{
  "norm_eps": 1e-05,
  "tie_word_embeddings": false,
  "beta1": 0.93
}
MLP neurons of a small language model. Each row is named by its layer, matrix (gate and up: input weights) and neuron, and shows model dimensions 0-159. Each number is 128 + 24 x the weight over its row's rms, rounded and kept within 0 to 255. Numbers have three digits each. A neuron's up and down rows have the sign that makes its largest values positive.
After each neuron's rows, "fires in" lists the words (lower case) most often at its 100 highest values on Wikipedia text that the model never trained on. A number after a token or word is its count.

L2.gate418:142105137156128133146115151167162133125145151125144117093103073145120153089096123127124138120132138103127142126103109139112102182144145139112128145156131132176107103140138111136152146109083126114105188107119164121129110149132094088161126103129135094137154111141160145146121145109142170125090152142127168144146179094172144148115157143152119135132126145150123132085153147117169141158129103101122163118166166097140144133154104151169118111177125147178153160152117134098181112151111166
L2.up418:168108146156120089116127181179105177085140130113173098113131110151103137141101151075092139117120153147154132133108109105140071150118105170127134129161145112145114148118109151147148135110119100095120148122130163125103110140177099140096120123112108115115130152119116132153096179143117129084114130115158157135110136145143172152121132103152110109117155156127115178062146122123130160175087160096112131131151134108106113119103146130170155140162120120121115117168125113126139108116129164
fires in: "center" 20, "century" 12, "central" 12, "stadium" 8, "centre" 5

L2.gate9:117140109139100116076119114116161110084136149120136179141075112160150180132090128126145142077138118161114134148156125155143130125150168138145135087135107123163120159148122100094125070166137178080110133143098120114172117125119128136141136168093112117160101130118148131153140105130123112131107179121176156107136146127136147113099092144156146133114097152118104093151146106142132142110135121094164138139162166136114136109153165167105111144112143134150101112087142133159126128133085102
L2.up9:169156166120122130123109150139165117093125142108112132134098142130124176149149134126157141118124166161142128116104095164160097132121115164143118113143113138167123116141130157074131094168144132120108128095100118167144104141112119117053185149114106140138152122098145140115132109128108087125120126119144111092097179133133148123129175100155137140111118132092143141092169136148152137134138171123151134150149154141130090114125147137129138154200113137124063103129164131128096158122114089
fires in: "center" 16, "central" 12, "king" 7, "could" 6, "going" 5, "number" 4

L10.gate322:108158156115111112132130114101146129113118121149101143099137111177106161173121154136138140152112091076198117118105159137122145104126126136143134138099113127086147130111158151120083139142132153123152089142134139174114145144143138130122156158166145151184087136169125074117083076102136117154152140133124128141142120163081131144155128136094197114104079150170083123121110163117144144117149117121130124160119153155121133094126146140145119135164131134111135144106129112102156133152138139
L10.up322:141118132149072138190158143113095140136120144129141151120134098135154129090154168174169135128084136096144110135137156122128129109118200154092118086094120129144123109113138112079125137133116111152174144137128103129145135150131119082113161133121105127097109107103132122099135097174148209149135133145131138115101123155168152144153149106154142160135094136123147125138124108138124136100156126123121126124112151110119100096120151161094128107112126119109154107208159141127103140100119144
fires in: "during" 30, "after" 16, "on" 14, "following" 6, "one" 4, "in" 4

L12.gate331:109139100107142123128124141113100101174111091091075131112132126128148103123120151079124113130146130101143154083143159126104134123141117132139146085111089080133098149130136132128137102134104150135169129117112142131129147210094178126171151114151122151128133107128161100125126135142115137087196105128100120084162148123135126121124149104133149076100153164119139096145145119122146112119114133120145092143103124102123079152103112131110125076105113093114142081145101156131158086148123126
L12.up331:137163106095136099121136106137136115149144133146093120093151107107133100066167133119145127166163139099132119111122110120155091132154118088121119167112120105118130120134113169177086158111107147152128097141111139131117113157146132146151120137123135115145123116151117100105159097121081122154128114097115140103112113132127127171138168141162099110132189134160186131126116125111079137122122091100138124121157104083107135105086087151085137112099097095138181089110082126113127133096114128
fires in: "two" 35, "three" 22, "one" 10, "five" 7

L7.gate151:137142108149097145135089138101115117129173131137119171111101161097183155152081106167110134144114113144126125130174152073168145091104110146135109176106090150115115158143125134115143143121099156101135143065140105156117169159108099127146115103126145087095141129120088166135120136138145154102135096104182110140141156132131148117091165116099113111173137159131152095154120136126127132147152123114130141160127096128160150132108160134134131122100184128154161123143144160144105133125109139
L7.up151:080101110148122075132151127110072106135135120114162116067140136112136127126123115139112132139086140157111116134141158110181170069152095156083140160138138120134133172130120106133143112158165171140118115117136152104097126152121124078136124131133123122100102104121100150107082108130160166121124159141147093138150130096148166128134157083098117131105113141127150152133104133123149161159121109139129147123127153185133151134125113145114082128134166118155101133121087148116130188094117148
fires in: "office" 15, "off" 12, "officer" 11, "official" 8, "life" 8, "officers" 5

L8.gate199:133155105122123084125147149161118152116133199120122123145149138103181133150132147115123121128117145147124055158135155091151091128160141127130111143126180116131102158111123131128130157098127120122157137079117089157131131120131168127180125135108140098111156114146142139101103117103135094108132112131122115146126151134089210131133130130143109153137124120126142102124120142182123093159122094145114108118163100095113113104123143069118136125128103122098112099119132096139090127101186086
L8.up199:128148141161097113138122112142081097138147124151136127164148116136138112089150127111100128165126113149162098116123161122138146129080112105123177154149170105116076092072112100135117105107126127135147145152151074152141165148155114122126130191167116109115127114145112140128111117110124101109113121092105167135137134067090146105110145090134135095166119128144139088097105182129146095180134140106143144107135115124108149181162148132138126143136119096115129143094122128081123152128140129
fires in: "school" 32, "schools" 10, "doherty" 5, "wood" 4

L19.gate430:128194129103160128089144115140116107161102152109150141105140136106160143120146114104175133105136120076126144123095152145108093112162145128151141121152144113055151143088127133089123148096136110111161098153140147114136134134130098123115179148141109125080134095149123154138141119120112092152140118117121148112146115160134116083098097119093090120132131172119139107100118137157112146142084095116157145150140195147166069150164114108126129163147126112131134119135115119137146119106114088
L19.up430:091104126111142128140099147094119129100162131110133126105095154101164096084083127114110087124142137102095128104118174110169141121079144153103109111132133072092148152110125126136088162088162129125107093163129135120196131142132124080090127136120102118131123110130100119098146125103124043157130138126096105121090107131119093122159136135120157128134133146136159133154135144149121102124130144131167114107196138114158091094110142106160136161115137125143129112134114117142102125129113126
fires in: "and" 37, "or" 8, "has" 5, "also" 4

L14.gate267:135156108156155121124091098112147121111109130098141145135113145146144132125103060131178155178150121147155153137136135160118153147101126121093174083127127094156141158127168136143136138121118126099102123164105135096121159143116177096125122085163153095136103117156153146151107136112116125128174142145138111116104161132146155123093129114128146127113167147168098160135120121099129068138144126126134115123113133078128127141115136125064121144106128135122099047148129160137128164103147151
L14.up267:133138122153151082165121107175118166116092161098130121106088129131064103133154140176141122149102163100159086079134118086107119137137139140090131178130123123115126133161133128153098147124120133112131141150141119143166135131130097123143166077166089113111138123109139114142087104143105114137123115150117121143113109124158116180136158116102123123102156148129082122143182124080139111131157152118141135126111102081072124125131087123091127121178131151112132128122119131107119133137112078
fires in: "several" 17, "two" 16, "four" 8, "few" 5, "five" 5

L15.gate376:118135098086124158100123126105124117110154140128116094095117154082122134124147133119142161127112126131158158083105146121137145127126097103169101158099099138087142133108158115112168121166120101123080127158133151133122088092096141141106152130130139099106107133127132131075130072130095118143089157139162152117143136139098092116135120091155128078089093110163152132136072105146114145135095128160121108132157079094128107101133135160127099132132134118175095133106119143125136192129103122
L15.up376:096145140127115134140123133126114095118165134104138106107095132147121154108166097126178169137153105121131157182114167104130102119115100163117122099118121163119114154131102138166118123125074129118116158137123146107106106122107154135150139127073124159119119118108158115144163110134101141094091125115113176107135115109131035121116079129151081108091129127128110142156133128156131122126060127157125102155137140135134114140146099163154151132159127070119103108115142154109142160117097123
fires in: "was" 31, "is" 29, "were" 6, "are" 5

L8.gate318:112109147087118147143101103119127154186145146153141150109124125169082143124117110123147109133138110116133167153144112119159119135117128134122123139132154119113154132121155106112112141054140131167163152112144102124141143128138099127153104151142138117147082125123167139111172084099105105143181144094131146155156078144123179108064108115101183120134098149160158154124154121113100139106110116141170116100094131094137110146130105174124146103127128113124079103098112101130147148134146110
L8.up318:135060086121125101145159126084127156125122164152186161083134129087152131121167173150119138100162104090065128106155112126104114091143134194136146125128115109098106112094162129150112091144140113098178163143095088109136119143065135118145121123136126145097116167148121122131138122167153131130129138108094108118126138132153125123146118096133116141168129123103144122121106111173119132127139107146147113122157089144132100109115127095145130143126107103116099112136117112149090162103117133
fires in: "and" 60, "only" 5, "without" 4

L7.gate127:135132147096136115082150144151113118147109138098126137139167154182115111136131116107118114150111112142121150159131175120107154146061148114146173152124140170101111114131092133112125125132092103099166122109135137100121158150110122121104124125127141129140124135051141139159116118132158139172135088118140147087127110146107098116134092140169145114072150104091166105156150084112079147150135137149135160085136138153151152108121112063127137105151115150130134125135153138121097137081141126
L7.up127:079166095128141110121102111128129118114137126158140120149078121131096137128154108155132091120142110120170084113128148157138126133086073126159056129173148112103150123179110145160155093122144158141147100181131135115116173138115136145115150102170107135101153127141120147083156133105089113110127117117118150156100126132139089132094156126137121149129142108146151135136152114091104132139171154134147131148157127086118091141138160132100111148105157140112160092146114083134130088102151130
fires in: "three" 26, "four" 17, "group" 12, "different" 10, "fourth" 7

L5.gate374:151142110094114126152120145113150129171134130158129163102083093141113137152113149106118136103159163104147130115107113152128099123153060096139105137090165071065100157129140138126139132145116145138084142119096140157138113129132140127156140164107149111156082116137131145142177133111149082144159155104074117156150135176137137102150098119103171104138119133123125143134123124124127123115104135141120123161099142117147141133093117100138114124184126084114139152163170117152129154134071142
L5.up374:124179124092158119126147139150151138172108120113095153108127130123121104140117147148081162131139138101148092102091155120119112116121150118126144133119141089156150117142081127175139130153111128128153090125132177162159129146154157096145129128138137096157128175114144123111154087134145127114105067105155100130146113162113117145161117104148158103126139150136100140158135135097100137083121118152096148145127114093091091147145108119129121075156119161140136157198114128179130153130171126
fires in: "one" 58, "he" 9, "wehda" 4

L2.gate264:121104127144121094123102146143176082129123170121178099116136119091105157114107139086125144140132123117131108170093130158140116101143121098151117124128149125128104119162145158103166108123106130124170160160084078118127148109095104095193107093106129096127131136154106147164165153158109126137110103100076133095153123117096141134080105107157120138126105153158154071092153129114124129134159094117107083149142103136141129137153143140125152124118109114113150172099121128107152137101118124
L2.up264:132149095133129125106081100094099104094114103168113115128134107085080112107176107145122136129107134145144168092110112137110150137113111152172146146144101064070153123118111133098129133137103095112107158098102104153138129155169111123141137138124141123124144135141099114151086151142143166130176143144060122115104152146086112148130140114104124100106127129124144110126106153129133137089146125128120160114140086108119090124141170123139116099094123169129158150089105157119098123076145133
fires in: "school" 32, "began" 12, "schools" 10, "exchange" 6

L14.gate310:120105100133214117126120137102146103160122117127130113100131176091140154137092104116183146141145118165133127127112099093111131118098095153105132143102136103133143155120168085142134129152135105118095140163140127113171099095127129127062165164117088153136135132163131138109162124113103131155141172076113135146091118158127121163150117106124116099144139135136096108141144196130131157157139093128138115133141118141131141119167109141141151153088155144135103119108115103121131171094133138
L14.up310:086139153129155127107136127120094151166121126148155096128100141099142158118141090143177127142125131213121105140127088121147143138090118134152102126113109096139131073112122086167151132165131109144142141140131117155165116075098125128106152121155162160150094113101114129114164123116092132142160113139112127101127106120169126115101130106124145067139163147164132152152124129115160101142103139095122131110129097125088116157149139152111117140126155128140102128105136139128110183083081088
fires in: "as" 54, "is" 10

L2.gate129:082127150136105109152123159125106122123136102107112129115151100102088135129147160104159162107117147130130145180156094118132096163130149152111135099099135096148148112160135120092142152161103091140131135123101129109159139114123100133153143177124089107139125113149140094104127178135097111098123189124137123122130125110135136113085143163112187118129110127110159093098139131195136115116099115096127126158184179102171130165151167111117146151114145153095147151123140124108121108127149158
L2.up129:135134125080130121108120140139145134145124140097109119108133183106091111102168126094150125142126161114156100183154163144104109139160152171094133111139113117129112107127130132122120130116067039095116114129126124143116151133108081136110091141147081099121108132100147125102120113120061134084132129107149108118122183077117149139102115128123128088110126121113149130090112142179107147123134144126144118124146148134131077126106162106117106141123101148152131162154125134111102111115104164
fires in: "new" 31, "center" 16, "central" 11, "century" 8, "news" 5, "newspaper" 4

L14.gate347:151108106112144113146161173152108112101110105150126119109128129173147117126109109146115129171147128101133071131124141125122182149113161072101120121126092135157106141188146154178124171150131106138118154154144116156169120142159134119105142133122109144110139152074157158102131147099114117156115142133109111147127141109120142123086083090115109127111126149136125115152148122116121167141165145153128142149151156090152165043125140160100144134184131140114133120139116128134141109091114109
L14.up347:164162095133099147124087116120114131160159122160094108113134099083105115099098112162121099130151139125174119089119094158117157153088141129120106167092180107112146120143145113131131151132138170138141133103171116154138157157117104109137150101136122118131083156151177116118091111112115125085140106140105144075152117156096106094139162079079114118126153163120106138156123135102110124139118165130178133137156156105117105134133128133110152115115141100130177097132147129093117150117110113
fires in: "two" 27, "three" 24, "five" 8, "of" 7, "eight" 5, "four" 5

L4.gate169:135150131146150083101133135147160129115186132106158110139134139076110156112114106151120147126120130128109126146142121126132132127126122103169107152087134114117110146153141111128130112144099118094145184193180105081140179136095099116166101171112144118143142129201181128165096104125116145127107139153141096146122162113162114120169102102138158147094131111116126106131125101156126112103133124160139134148104138148131105152135188092080109138127102128101162127149127122133130139142149126
L4.up169:155171139163132129133120155141164157148113116116130132126142111116124160100112154185114137098158140141138104111123121121152147084142095081153112168108137110115169126165121132097103130137135106152087179172145117140146178165112096107144135183120159123121172116153159104134117152132106092150110100127111133139129117118141136131137125099111106147155139086092109141138072143137130125113114125133140122137109114160123040160128155084117096147135094143095151115126079121125158113132131126
fires in: "school" 31, "political" 13, "military" 13, "schools" 9, "politics" 7

L9.gate116:122129136070132127105135138128131121093134111151133120112081161129141151115166123100161096141088136115157147102140157132138101174061091093111121139124096132128127149166101113127116163108104119130128122157134124113165133123154139097079145157132120100127132129119151135086134100121120100107150130136126163116158186166070131099137125104098149095123124111157139146104145132114115134173120145135144130087129081092157106101130117130092127113112157148131140094084132142159130071084155101
L9.up116:120127130068141121120132112061170110136111114173112145135120117135096140169174122116126132107151090099074135126083116167121097140102117128124139142103138088108148141128148114099092100124166108140129162150144144123106161129114120130139162129163158153129086087178104146130126110151110094106115122098084144098094166138121108109167111094102139117109147110108122110145102129146133148139130195137145133150110111089152156131111124145092164127126157116087126106119090092147119103124121127
fires in: "three" 17, "four" 11, "two" 7, "five" 7, "six" 5, "special" 5